Weights of a small transformer language model.
Size: width 256, vocabulary 8192, 11.5M parameters.
Architecture: RMSNorm before and after each block, no biases in attention or MLP, capped logits.
Training: a variant of Adam for these matrices, 868M tokens, 6624 steps.
MLP neurons of a small language model. Each row is named by its layer, matrix (gate and up: input weights) and neuron, and shows model dimensions 128-255. Each number is 128 + 24 x the weight over its row's rms, rounded and kept within 0 to 255. Numbers have three digits each. A neuron's up and down rows have the sign that makes its largest values positive.
A block is one neuron, or neurons of one layer that tend to fire together. Before each block is what it responds to, as a language model described it from the Wikipedia text at the highest values.

Description: Word- or number-initial piece
L2.gate835:145097169115145088102152153123138152108110155190106116102152114125126125119127113148102160131162115143108179146145129102152196117136116127127138174107144153107095135147117191118091136171098098133103171098112138122140144112089097159142099138154111131135148095140133167105102124078129114142151129089137159144118100150090115117139107165100122132113131150178133140149158151159088134154171
L2.up835:144107124091169122127145160134163133148185115129167139140101168122147120121126103127144101148125080135128080138145100147138118112148171122166090155147123132129154130110096166117124129134118139117113122099109107136121134111168123129139178102148108111139146071132121109117155079098110116093150123137124137163165121160120138116124175147112114090141131152059118111144132086150173103119147

Description: Leading digits in tables
L4.gate132:115142147122100145062157118094145095124136116133149114176146120137135104126108123114178152164135130099116134111161133136134148111158102144147136124138109101085121140090103145100150169115105107153109154129087149145134146160121186143116164126153110150143145097102127102100131139145106157142130126098157160143082100168158121154097120123079177150118122104082132108155122134113103136165123
L4.up132:163126134150134129114148121113120132091111131112108134120116166082111137121137135156182137146160143150137131130155148083131147147116125118154124097099133176123150124133144120118103125086114052127106126112116110136086079102129092131104148142169120097121152163131129091138110113179109177122106137138102111122147166128073133123099144108105159088128095147113108101156159105179148096151125
L4.gate194:142091122100144117114120114105137114105143096102101161134102136115090114159103107124187115148145164107130119120145128169168124142137111124160166152136157128187141147153143125091138159096087124132106131109117125117161127118113120109073150143121161165099121118108097099112104109087134107142126132151108117128087098155085123190103158147115167129109157116095121127104140158156093121118122
L4.up194:149128123096128173094126091126152143127132142125117145155077143110131167125157136132139121154168135162156158117123148163092148106131118142128152142079135125131134090130148149104096138138134154123109174121119098125122090095141135098151124151219107135129163112152125138126098092120132158144154118119149119133114122140078166114089109125144127148068137101159113162119080101103161118123145
L4.gate198:155148145174161157117111154122127069173125103162109117138131109113168121119138147143104132096113128150118161135086174130089127129152111138126114115104130127113091133129115134102119120128127116124145153103118160123108135111124166101128145159159101154128111108110096138146129168144132155111089112132133109117132090141140149096112141111185181081134111143136092136131123119140120151090116
L4.up198:142111161168160136094146118104147144112077085115133144154135141122128131126102124129082150144124115143104136094100134171119128162106154119103121143172131072082094142165130089125136075117150159141121114154068117149085111117110137130159115085172111136118104111112143136143121104147129139094124115142115151099162132155109177139074102174144128136100153113066154138150098154151097118146112
L4.gate222:144105112093167156142092135134167138152164102147126153166168145097138147124134125119137061145094123161158139137097178150149151139151115152105054122154116134131142168125125118127195086132141120127130115101110121119151116132123102159146106168116139120110118116158156147129109140111103130165116112134127098117144122143141141130081150178115129099106118141108087113091143144147134147119158
L4.up222:137127112099121156145125111117157111137101111158148149141133157146091153119122132106158162147107126160132087145154120125150128144181088161129087134171102121145108086148145094109133134128137106153150129151110153129103088138138154093127140088129140161163108137120146102139102111136096117132094117133121120145118123165126113152079124117106108084140120073114180152107181093123117137113115
L4.gate240:084162146130156090129110140151150111106102110170113096117161077109119158152160133143137113162141127153112122099089143132169148122132150172123110123149175165107119108117160105151141148141159169125171140084116124128085116126135159103166081103155138106115139158141156141133154119143154089149119119120178119118146151149061168158127100163120138152091140161101137100163118088115096101115156
L4.up240:155091142095130175112093155122145084134121132147156170142124115147110138150101123114111121113121131153132074069108102153105149124142159172100102130141163103125137139140119124078105121114133085121102134070111139121132107094107132130106109118133105120132152062128126056104130120085105131127105111108094123117121148132147133122174124110157143135149138148137157122112108169108119163145140
L4.gate253:091141157124118117140147128117093126114094108132087147103141113091154145138121132134140104123158120159116101114169104128171139099118157141207100127098133119148131131139132143104176087118111135160137119114104087102123092141144149127110147138134112134123173112136180105127145151110146104119115103132145150138151097162145105104107162103140141157110130122116105099146141128120118118121131
L4.up253:151084130152128074128178131088091148110145140180117128102108110101133096113097116115122120124116095151093138118136118108138125150103132167107122127114141165101131129176136151136143117160141129133140191109129125116103115126127099183097084107140144095078101116151116107162175126110146130105106125144137137129097133107081152113120204133141154124136124118118125152109156116132147139161165
L4.gate254:128152157135157150117132109135136146118092088087143159115062121111145155114106129119113100107131153156093144143141097109070124073138097133161128146140101095120159114151143109108171164157098123138165134122132104159120117066161153142139125154134119176091118119116088146113134166110132081106086125131097113091076082110132134111111146163119113112174160108111125151111128113131095133120173
L4.up254:127124125109126179121150145108094113098120158130104118179138150097107181131165093116172158112097146155196104131138115079184128098099123114103123133141109135148082139135117102139139152148140163103133174116094111098137111137112140133179128100129129146126141166207128136112086116138124087110082103130149177138171147126116145143098120089121110154120104147147121150159122104123139126105133
L4.gate347:121105200113145155106166132140148160125154120166129120127147154154145115095111125114149152109158171128109125133120115113136175159115112126107181121145128112083142183122123091126119180138143158096144127113129137139126088137148111154159096143117122122113134145155126114145126078165133139100101172148085147137124132108140155148112117141138125114107126106139145157146122082144126111103156
L4.up347:139145161134130120117154130158144166156102173167131168128117127133111139163098095111124120143160146133058119132125095135105137161123081155133120088116166128126157135132127136133137143119094115130152152100132139162125120116133138127141107132152151140142148094171120097127127154151116125130134136118143096114117132085137150119139142133147122123089103097179144166130120122141110135104200
L4.gate628:124136129069103089085132137123104112104103125159116131157147108134127125118200119142134082101139156160137116126120141110081102162167124150140153105129122151146087116128105135081137124137123134114120125118108126120119110110113137144130138112070146152118134110104128107134133138149108130159159108121151187140133111110176140117102097080128154152090065117139125112179149116182128132181136
L4.up628:158139111043149100093176123164086112113081181113124135159148127130155103132122081110129093139135108161109114100154111076068122129145088116135139097133152096139153141148146144157101158144124120151130157151164143108150150138126125152102107106138121092142136123119137114143090150162107128130133140143115185099134117156101164114103092137104159142137128106137106111103156146108157148098143
L4.gate647:087127170088146149118153139142115155132109124151106183127126127137135146105173131100119108159110114134098165151158098117107110151149149154126118116133191104113141116165109121119106114120111131145147102135139141104122143102125120147162112128092137159157136109077184113143122130110137146157102157157135121116112120150122179148168120146121091137148119121154107104145129138160135172110099
L4.up647:119196177131100147090143112100122154097088128115135148122151133127148103145119086102090151142115126105146127131143150113139116127146151115118151128105124093128158143115126134081119184123100121141139124093127154127108105114142125133149136104142133169116121071170159133133140115103123136123129121149104121067138143105177143111063161128097145094132157098126098113102148155088108130120165
L4.gate714:132100125125115129121127077090144165152118137088050133121140104124112128143131116160094118136142089103129129091118151118118130119118152161114121122128121126138106100123102131137110130118073147123117158092128151143122131141084159134141132104119142155108090103102105161141123101142146068152102108138090124133120109159089168153141134115109128146104116138140130127159159115098131134149096
L4.up714:153163163074105131106128097114146107131136116131139144131106119091155102133149119134153105111141161144150167123115146158126141122138076155122083146069160112147118126152142088114118089090140137163126060148130116080130113162107209127151100130142122096140120106137106120122142127126123096112107153118092133095125160152132112130110159135087169125128086089124160126115132164124138155157141
L4.gate785:128119129136108172120136117139104130124101093158098098092149174097131131152148136105113082165116121165161123141105106062129128133149078096133099135091126160137103107121154136105128139091143169090106145125162092118110111111129121083105126147123142104167083102175121176117123137096141095120135109103137119133082126126130151190128129155137119150112138123123115108112110122144124118096143
L4.up785:087119119114131147162135089098142117114105116133137141148121110145092141122150119107131095133175085122121132076133118173127104092117084122150141134100151122080118134158102097076132147134120105154135132153125104097107100112096096127084083115177115133151119120112149100133094120055120116119101142112108139125124153150098112119148116117117147082138162098157107096126099118111077159130145
L4.gate804:107127163127151135094090094143133078143112125133128123144118138085085109154102140141147131153120153158158182123095128092108155141162148160118110125137143151132139162145181153078114128114101102121097152107099081143173102093124161191108144135110117098117169109101180149138116121105110117133146119137144121127099131160138132127112177151135140142111162125140164159151161150116163100135127
L4.up804:089111141117138164125106119123136179111146075124150142190114097114118105101096138153086157154117146131147110156130119148158137118129127142089116117108144111113116178159125179121093130115162125113104134101123125115146146113144126126128134163121180173168113124167146093132155133147105090172070123117119120167122148128146145135147169161120170139113127136091167106138090200131141121138110
L4.gate812:149113131160140124112096095122091131126142128114112118113112096151110120094107067142171136110163150110131112107159125121111108148139116139140149101104105128152135146146071166128068142128129112160134157127105086134136123173116127168142117108142116171134197082114135140086152152178108146162124115098158080112153077133121161171130124106160167089092115122161129102088154148110150118119112
L4.up812:132157106164124149139139137139119153100096105101096120148165133121138158140119109149117145132165181159155109122142165132115131129083134165165141155102139143100133105120106172141136127153143137105181113128118118093125158135139137178098109114152159152090139096086145151096146115144165120134129166121125074143110165134094113161150165128139116168179106129140135136141134119140144150135165
L4.gate858:136099090136118164135130088071127121109129091180099125125132133154144123081128144079110131125156091160158190094151090117086116138173126175155165129139103100101128153116116118155111162113139116133109145149125161125149109151102116119121130120132137085103150174142148130162191142130132137136095135132125170124134132131168170151175115085187117163143162097123136121100105121136138078139088
L4.up858:101165099106120111109123134143160104146159163162112153109102095095136141126131146077125092115118121125102148138138153117156121151153131133139101166114153135157118149147148079139146131160120129120127113117134144124161087133141114136130158178142085091128144115167164150140137124140118103133109183117090089127107126127177156136140097174105135120095135130171116128133115133164092128162124
L4.gate889:152079144126167132128165121071114124109118168116130118109083115154094082114081100076141126096124135144102116130143117132126119137191134114140115105105142104109124120138131123111149142138133097122125138091134108149133130128107128146137186103152124160129154140122148120139126127140149145099129117106156105125116129128137113155111173110126143131116176127151107159178128152137114074127140
L4.up889:149107148165154163133189136107086086123109096168102161129116137105163158122146112118167109163128142133107119125118143142096132163121138136140108127136132094099146122142105110128107168131119121116125130083122097128153103117129150109129184135168092114165174066129154136129119124119150126153161108148177131109167142133121100136143101150061168136148111158092120124157160073110131121137120

Description: Leading digits of numbers
L3.gate198:118121165100130166105155129154081100121112156117096098108122143130117179204150139120116141136121142134151136101089141133148142120089138105136128131094132123151091130143115145146168080114153115093103127134157115129132115124138089105094084128121108120130138109136155106129142156108069145117106154092117128113119069120146124103109124141138124110155127137142129143146120126104180123131090
L3.up198:110134124148121118093096147123094111170138106126121155111128168170142133124132120165069101183117155125088132139117163145114128160154113164157166136143122120152140081176141122158120148070140084174109163136137124130139145148135165093123104093123128105101120102121159094124142109121165132133101137180163098143197147162079142128155134110086130181149129099122146099133147133102105134119116
L3.gate412:103140141112150173104119154086136152125086130103137159099113107122117149147106110148178120123127175111174106137128114105141139101152116125106135108120146083082105119166097077112145153181111115151116126115082142162145098127160153106152102126114141112161127094095115138117128120091145078108110092127117123135128154191124120124084126108155143140129124126107161118145167168092091127110123
L3.up412:073122155152107125061120109107157088124117124155113117159131131114132133149127091182130110155174132100132160148062109165115138089128142155167094090127125115127178113135143078118138156094128147119154113144155140149143128090141167128144089091110140098146121088152156116108101105086132081133119123173168159126095161166113137108116110130108137172125145078090132137172125179108133145117130
L3.gate526:131068149147147123087121153117140135138148092084103166134127092142116161097118094202142101120133142176131091153097152148155121115146146108116115097159081124141180100088114070120120156120097068096124145111106112132087124124098161118122143116099123125140164146126112107100121099143144156111091139125129139130103152112120107141083135120109138124134127080105106131143132131134147135126100
L3.up526:126085157142133112105171134116096113118123116098110121122161085133088173123113107137141113087141135151120093108125133069128151156105127181158130148182109104140163112145169087102158120136105135108139158114130123134139129081099128130151044075148131116124153129131071137133119131141127149082124110147121170105129167113090134148093157130097119125114086140122143153148095163116093146114149
L3.gate925:145087185168112109142091144096132150148093092157144122125123143126150140115147084157139093142140129110141105132138110139143146159102130154131086118133133100138115104126103154102086173105155137125115108118118109158143087087121137066143105131143103130120133100126129127119105122137138074187106133132134160134131121137104142112132128148116145145118128135117117179139123145116130172150145
L3.up925:167142158130125120116123161110103179122101114107116108148122115129121146157105080165145123104175128084145105159110120120110163122156110131116131113105152094177175073141112096152090126112165143152157126116087115140138121116109163089165108144114131139119161108164110095091130131140096083123080107092125103101129110115122130125149137159099127098182130085128149137130128158094120119090135

Description: Decimal point in numbers
L2.gate332:100099104140141163100095117125129145103134107135103157158105098166139096147094153154151074140121101142131115141113130124139145080129104115147126108143092131165130052164082115128141111119129105148104123120131122092122117119088132167122125122134105125113128103129115116125125146137151117137150113095137091139128171111138122130156179109143112106162156117132097145137128137145113177144136
L2.up332:113105117114137184132146139122099152087121089111131133112123119134146109116131116092136172111124113121130134116108137149161136144095093098141183168092095109139149157132139078127116089083143115197097128101143108084105121111101098124164126155113145169165143193073157155106102117123136131144140170130121143139154113144119073132181118156122141090125088132147157129131135109105135131115095

Description: Two-digit numbers in tables
L3.gate467:157116161126133158134148156063113124111154183125141145125133088130161166130145123078130100110083132136129109159141110102187127139158140111085146139158125133093097113134124126096126153132144112129150129126109127127136133088148145128123137120157142116137159147147101110127117121087135097173106133095120103138109139139108137143112097085131150132174154153121168085186111134133108127124116
L3.up467:125159106136118157146134158133134114146099113119159107163129097118143160094114107169125119159124161135122120124142112090126147101151099164099124134156090146142142075164093075085153119100150117135141130148095121108156091143182187087159137103118154114137129136130080106129130130115109137076103092147139128119121092142119130114113134149102117116164142184116150144104116156142118118113136
L3.gate529:136153173156131108120165150119164113109117158118096117108086085132143142155126122060128129078171130090095112139127096122121125086149076141096136089120100147112120116138117088102098119142129146164102127111101155100143087141155128155154139136134185135107128136125142113113151131129172129124131075091150086113148148129138128141143106133104171116079103108150126095145146128120097155116120
L3.up529:108128155159133136119144113119153158159145127088145123133109088147085142144086087105126147127136156117105126133181152140105190148136078102122099134132120132173099149166127151147093101124136129157092148152121164147151130141116119125136143164150140098117144105128098137114157162123111134111148128138092114129085159092102174175103123105155113114151072104085173118153144102123113141114139
L3.gate710:134156164123149154111147143111140132143099125146140134156110109130084156116109132099130121144127108176076146120135113088154140061153139128126100146096105151151121112117134104100137113100145062141128137072138111142107123095156119115111127147115160095113128085141131099127149153127155107132103112060132119121136134121153161123083139100086112155121139104109144103159152160122165097095123
L3.up710:123145141135105150119150114088186123188129143131162084094153128119103141071141086149174149145137089123119122133142117142138109131148142174099111119108174147095094114155106158130134157112181129172101116135136097161097141122139107136156126100112115172139105120188145115141109161148142126151103140116086121157151182182129117140122138127126147107110182156127147111174072129131103136159178
L3.gate769:119118148141118131074159099094140135142091127125119140135128121124114179146172112158130127114096109132178131134126094127116137145168112154137088102137128129144124129151127116091133157089120120171192138105081143129124115121151146107146153139120105124131106139116134105120136128098117104103083113153132160090163157146104104117069145106077156128150152105176120120206189150119132110094162
L3.up769:135126171151167157091165107111111086142136106143132111093134081112126141137146097148118127127095127124125137171113092112127164115153124152182130096151120124115098085145078141108089156114128123140118096122152150101117112138113130135127149086136127120112134130147134129117162131116112108141116100116149111125145126151143138119140113109095200133112134130128165147166155174151139133100154

Description: Decimal numbers in data
L4.gate142:121139158138160122109146125102139149153174128130128147098107159161157154120121103103143100122106118121111156146202140104118122132114105144155101118140145117081103135125072120144142169112132114144136170125134137112152130148077155107141107131129167153120111121134163127116139107146151126102142118136117094184148116126123161092134148144099129161141137116087147103131105108076160154117173
L4.up142:120058115118154150125098116131097135136151149107147139117114148107123099134148135138148106093106133171099126154126161126126070114161102086132139066110165115107112124087147127116099107157128109086118163129082148115118165125134148130150162163102163140130176147076163124113080147130129127118130136162137111116132159153126123093108149121122134090148129170105164120138107099072151146123101
L4.gate167:162186159106133104122107114147146124141114137152128170147143121145113166127107127149143125154127139142099155129100149129101169096154134132121159115136128102141124095130134123096120095142168166109128184109091108155153138108087128141138121099148204114137107146117140114121142089119124084161128153162132107083118146160146117104175151132145127150139125147118133094107122130104128096108130
L4.up167:094149132122148138109140167116120102127121170127126147149131158113135136125098169164127149145153093114155141140099135150138147098104078114160125115148138129143092166138103125153135146141166120108075143108146128090154125145087106145110098164137133098108139062088164111159098158116123133115123111144131117050130123101091130125127138149108120160127153089129152138118183117122160121111130
L4.gate224:151115154126150132142122153156104136158112122145113112113095112068144162136130155091118105168116092130108107163144103127149137095139158133137099109134158091129123137156101142102089142084127147111118163131115105110180144126158103153071132101108136138110124114064114117125107172097118087123102083120162136102147125159078127066139133127143120171130084111111121146138132121079097150109118
L4.up224:120115163122099134145125159118135120148105133127161144156172134147108134092117128178093134131120152149136135114114113141154075063148092100121142139149112116110134124126140095146134132151118125150091144078088108183141147131163134119143122162124123118148117119133125142128071146131163142093114139128145135137129128151127157159100114118069130134109157132095115127129122142146159064082150
L4.gate257:125132138074136104107119137113105112125158152130114123092099144122116121145135119135136129131129157153139138132088166108153123110141136110148156093162099094075120117161118116170081117091159129096129171099187162127125139116055120124156077126084124108088151123151145189132152059145154103116123147157147152136116137138138150118116131128078138130152140098114130135104125135143112142095117
L4.up257:094095086128170164128085129159080135137118113144142152096070131147162100155102109129098074146172119095149139144131123106092131088105146111158133119142127093104128134162091147153145142135127154080150150162156145135113142134138086147131106182170188162161138104117107154179128154123111113142122129127143126155130119147141132146093132126128084120104130126123137132118137134123147133121106
L4.gate291:128135100153151139110119116109127100131119091124105182153147101139132144151175142114144120124149080174148145105146104107131153136116111177116150140136148140119108117123101107142155183126155082150155111129168136157157095120120122127132112106155093159122155142167112120130108140121168125131162116147103139105138171106142120087112151134099141151162125107097151144101124125080117138147141
L4.up291:097139180122146142115141136124130107117106103106126154134159173152139086162101141119143154149082098147098163143131138108114151111127101109096139118147130119088106115132159091170086097152111108157115099145141178147089090122120138125119125139140131134179122091159103132141128110085136104123133129133103119086134167107115127109132129114138111097139150082146166096121148167139106113149136
L4.gate298:116112145114140108118108137137133123107104118101143127147181122104086082164156123153142105155097151124076159117128138101107126157155125121160134103110071142120094115140111113119165113177179079115094132132171140181124145170108149123131140138141110115091090144131121114105120160149115147106128123125088130111133093132104132151114106133113124117114141159146147146117138113140124119160130
L4.up298:156109140101171106148139138108076088142083150116122120144066097097125130126081130134151156133157113134148143130116150141174124105131111108107160115097146109169128086143086121112067104119095132110085108114164111122125113149135117106120110130160169136098162121125133102112151158093148095160114130106153101130114103112131109116158130125147107145109117129099143131103159107093187123122099
L4.gate306:133124155152102086085176151125127083117103107101106166125127128116107144110161133161085155166127138140115177137171095149134135090140138148135141083135147123135133113159120159061139138128122134084074097103121104097171132148165114187117099102133150097088169127119170164129162120126117134127141135166132091104092158114128135109178140104099163123120102116153149163105154160119132152151119
L4.up306:136111149137105118085149114128085106136103098140090126144131062116089128090143133146142107131161109115076166067139115162094146167127156140148150120131127095192180132142118195121131131131141141136111139100116068128141144168111123144131154116183125157113146117142135115145141102139137193147099119130096139075122139161084120116140121091145135144082114116155140120134139153117104109109119
L4.gate596:121156120152125109142132105125136143143106121140087139129166077131111136122127097140154077095110161128114149115159145109086131148105143150152092108080061142159111158135107100095135088122143138116146163105146111106122107147097122134127127131115135092118158108093104146123176129097146150103149132176156134148119138126170119139121150136081132167117091108128157141161135124119136129074122
L4.up596:072151158143140114133119101135160153120066088086094085134110097153137129116157120140124143080127101103111113084196136109125142121126147166163144087108125149114139139161119106158139111137146134129102088144141119139151108174122111143114121166128152138121101123109123145112167127130137142098140136148102118161118113117120069097169118117159158131075133128121120155137142093101138098140143
L4.gate627:105152109123149142079092111099160144124155099146122148117115127119134098106106148128091058113134110150148119121120098118130133092132093134178154094133106101123123097173114128116136125115129091132080166128156120127101148127162147165123120114153115098103096106150187114121129135121153103115129136114135108133101162163142139134142159102105143089108128141109117132138142153114166174131104
L4.up627:119132131167111130081135132098141133129109130128140164133156137170188104102144129105115168062116112143119130123160104105103142105148114131160106109112146123120092108169129111124117098100137140152137168119119139096083136141124125109158133092132114140154149069150129144127098140127150076171115070143096141082144120146142132154123115144125115100105125106144142151144138106126111135134112
L4.gate672:125121130145131135122145126142107114118150126142122147095092154130170098145119174133155095097163113091137092116120148074129157104116112102118082113123099141091116139146084125129135187129153093118162163144104146151132121144129154131133132116158125146160140132157135158092110148146159108121123108160133128129160150140121172118111101114095155168141167082107117127180126135143090169111111
L4.up672:132128157142123144120159154114100126149098138147141054110171114088087123140127114079120109095110165111121126141119148144121112120083088112126140159121148101108120130131113136089114179141121106119104183178170111118139145093161132122130144106090127120091147152125143115115147127119145088119126145148126141152153154146098132101161178126134133137086131098127123078102138129137139149138142
L4.gate716:115115107115095115145168089141122115114109121076106137125137150143178134162156106152146154115114131136118167098116132107127185132133141168144163171137124136134142134153107103135092112144135151086134079177127139115167124124138116159110115127173107149113159168116151067100113138137145123151135119129125124100088151164129116139143114110145111137129138139171162120096137122119109099103115
L4.up716:118117106102158139156112117203139130120098069089143123129098162165090109137136159130092123147101121128096121096132168072136109131136101126117115095104138046116127111111121118138148137108134098120131163124144072119132166131147083116114132120133100107162123110139136132155108105138099129107085121100119136086176096122117144121143079107161107144118180137153132112109144108127105149133117
L4.gate771:138143121073161132161131169133134139113137143155109124135122114088158146175074160177130079133140097113154129092146116072119132140158154120128150141138102071166125095125143087114142121146121111153128144118130126121162082103124133128179156118165116117131140117100127125145115133141120092132115137153154146115154122147136090154117121065126163126097113120104125103158120178090075123101113
L4.up771:118144099137139154099122131096161121118143116156129124152119133126123138117129102127137112114127102162120153120149155152144146138116110170110109137132075133138113146092124160078138118124141117121181123151088118147164114113124141143132131101128138126107145091048134139160106122132091091105090153095151149107117134063156145105145117102118131143156103158136104178162147143122151140140113
L4.gate830:092121124103114166123082164122135116138094123117115109108097129088078194095142143129118127143096125158151094085115169112118169131088157157139121119140088136145131149174095104136143108118123106107144133068125123112153127135128102108132117143108159112075137138106133131154150136140149103117110090125144171103132122085138132148170142120128148078167137136110132150136178134055094131103117
L4.up830:163116126110092164161100143146120146137106137102116113111153074164133147110147122124123168153111149132132143127138151147114125142106134099125101091146138073131121160183103120130133140089114171133115122097158145147152129052130153132153118102141115109124120140113133110119147133112153126128138101078114185087150131119138128168150138118072132145098135127129171136099118153137135151091096
L4.gate911:120142147131128169135157134117140081141109085122115109107131075117127144162131144166166125150118102154133141082144117123080151120161122114166123128170125127107098165137092146109113181147126129186134173113100096126088091122106157132101136139112123122135098114171148091128128131111119104088117102138165117115161140149092088156111158108102149112118083088152113105151128164094112140125094
L4.up911:147120099129122134112132122110108120141112149099096097138146107190097132122142133114112104103154147108103112120109111115128141093134114098099165093152112093116116169151110120066130130096130165121131147178104136133132128080106138131152129145121077132149105093095118114124097165112152128135130091095128154099130161174112123173130131117095132107132148135116140173151127141122160133157136
L4.gate963:129111126116145142159124073141098151142135143105118131101155148160143143121148097150135109131105117131114126076079142084153127164123115142148118141161187111154162128135102102132104154140136157099105118146118148141138122168145127165131116131143144128140135168186135158117137079102087124148088164136134139122158107153126118125073166116115154139127127156108172111114136132153134106113118
L4.up963:103132111108165144085136139091108132138077123135146151115120192150109143119143138142131132125111116151152115120128124166140101118094112136087126169143131100139116111126152100176093121126122109081143183086135088090154161110101163123116113104150162115109164114146183118155118109087150073107079134125136116116141173109124107168142111123131148102149129183130124087101126118125140138151141
L4.gate1018:115123156138148102090134137110145146166110115152096127152129133119089132094113184150158146151134102111117141111096178128099114131163128120101114092150154131138141161144159104110128107127155132084179117067123148104083135158131123163133089123158103165089159130126159142113136148165138128134176129142141123112159197110086157152121126126183139087132153162151148119084154111140105110099140
L4.up1018:137124094117137120127140090115117108142102135122145134144136145144103130085154095120126145130106178174099142092130186112150120107170176138157118148119160107110132087114138128132092092130140140121121127110119134084091132120126122115129180119124152139067164131126109134118132108171092150142177124112122138148134163129144092135156137096178108109105101161130121162141118133101140115143087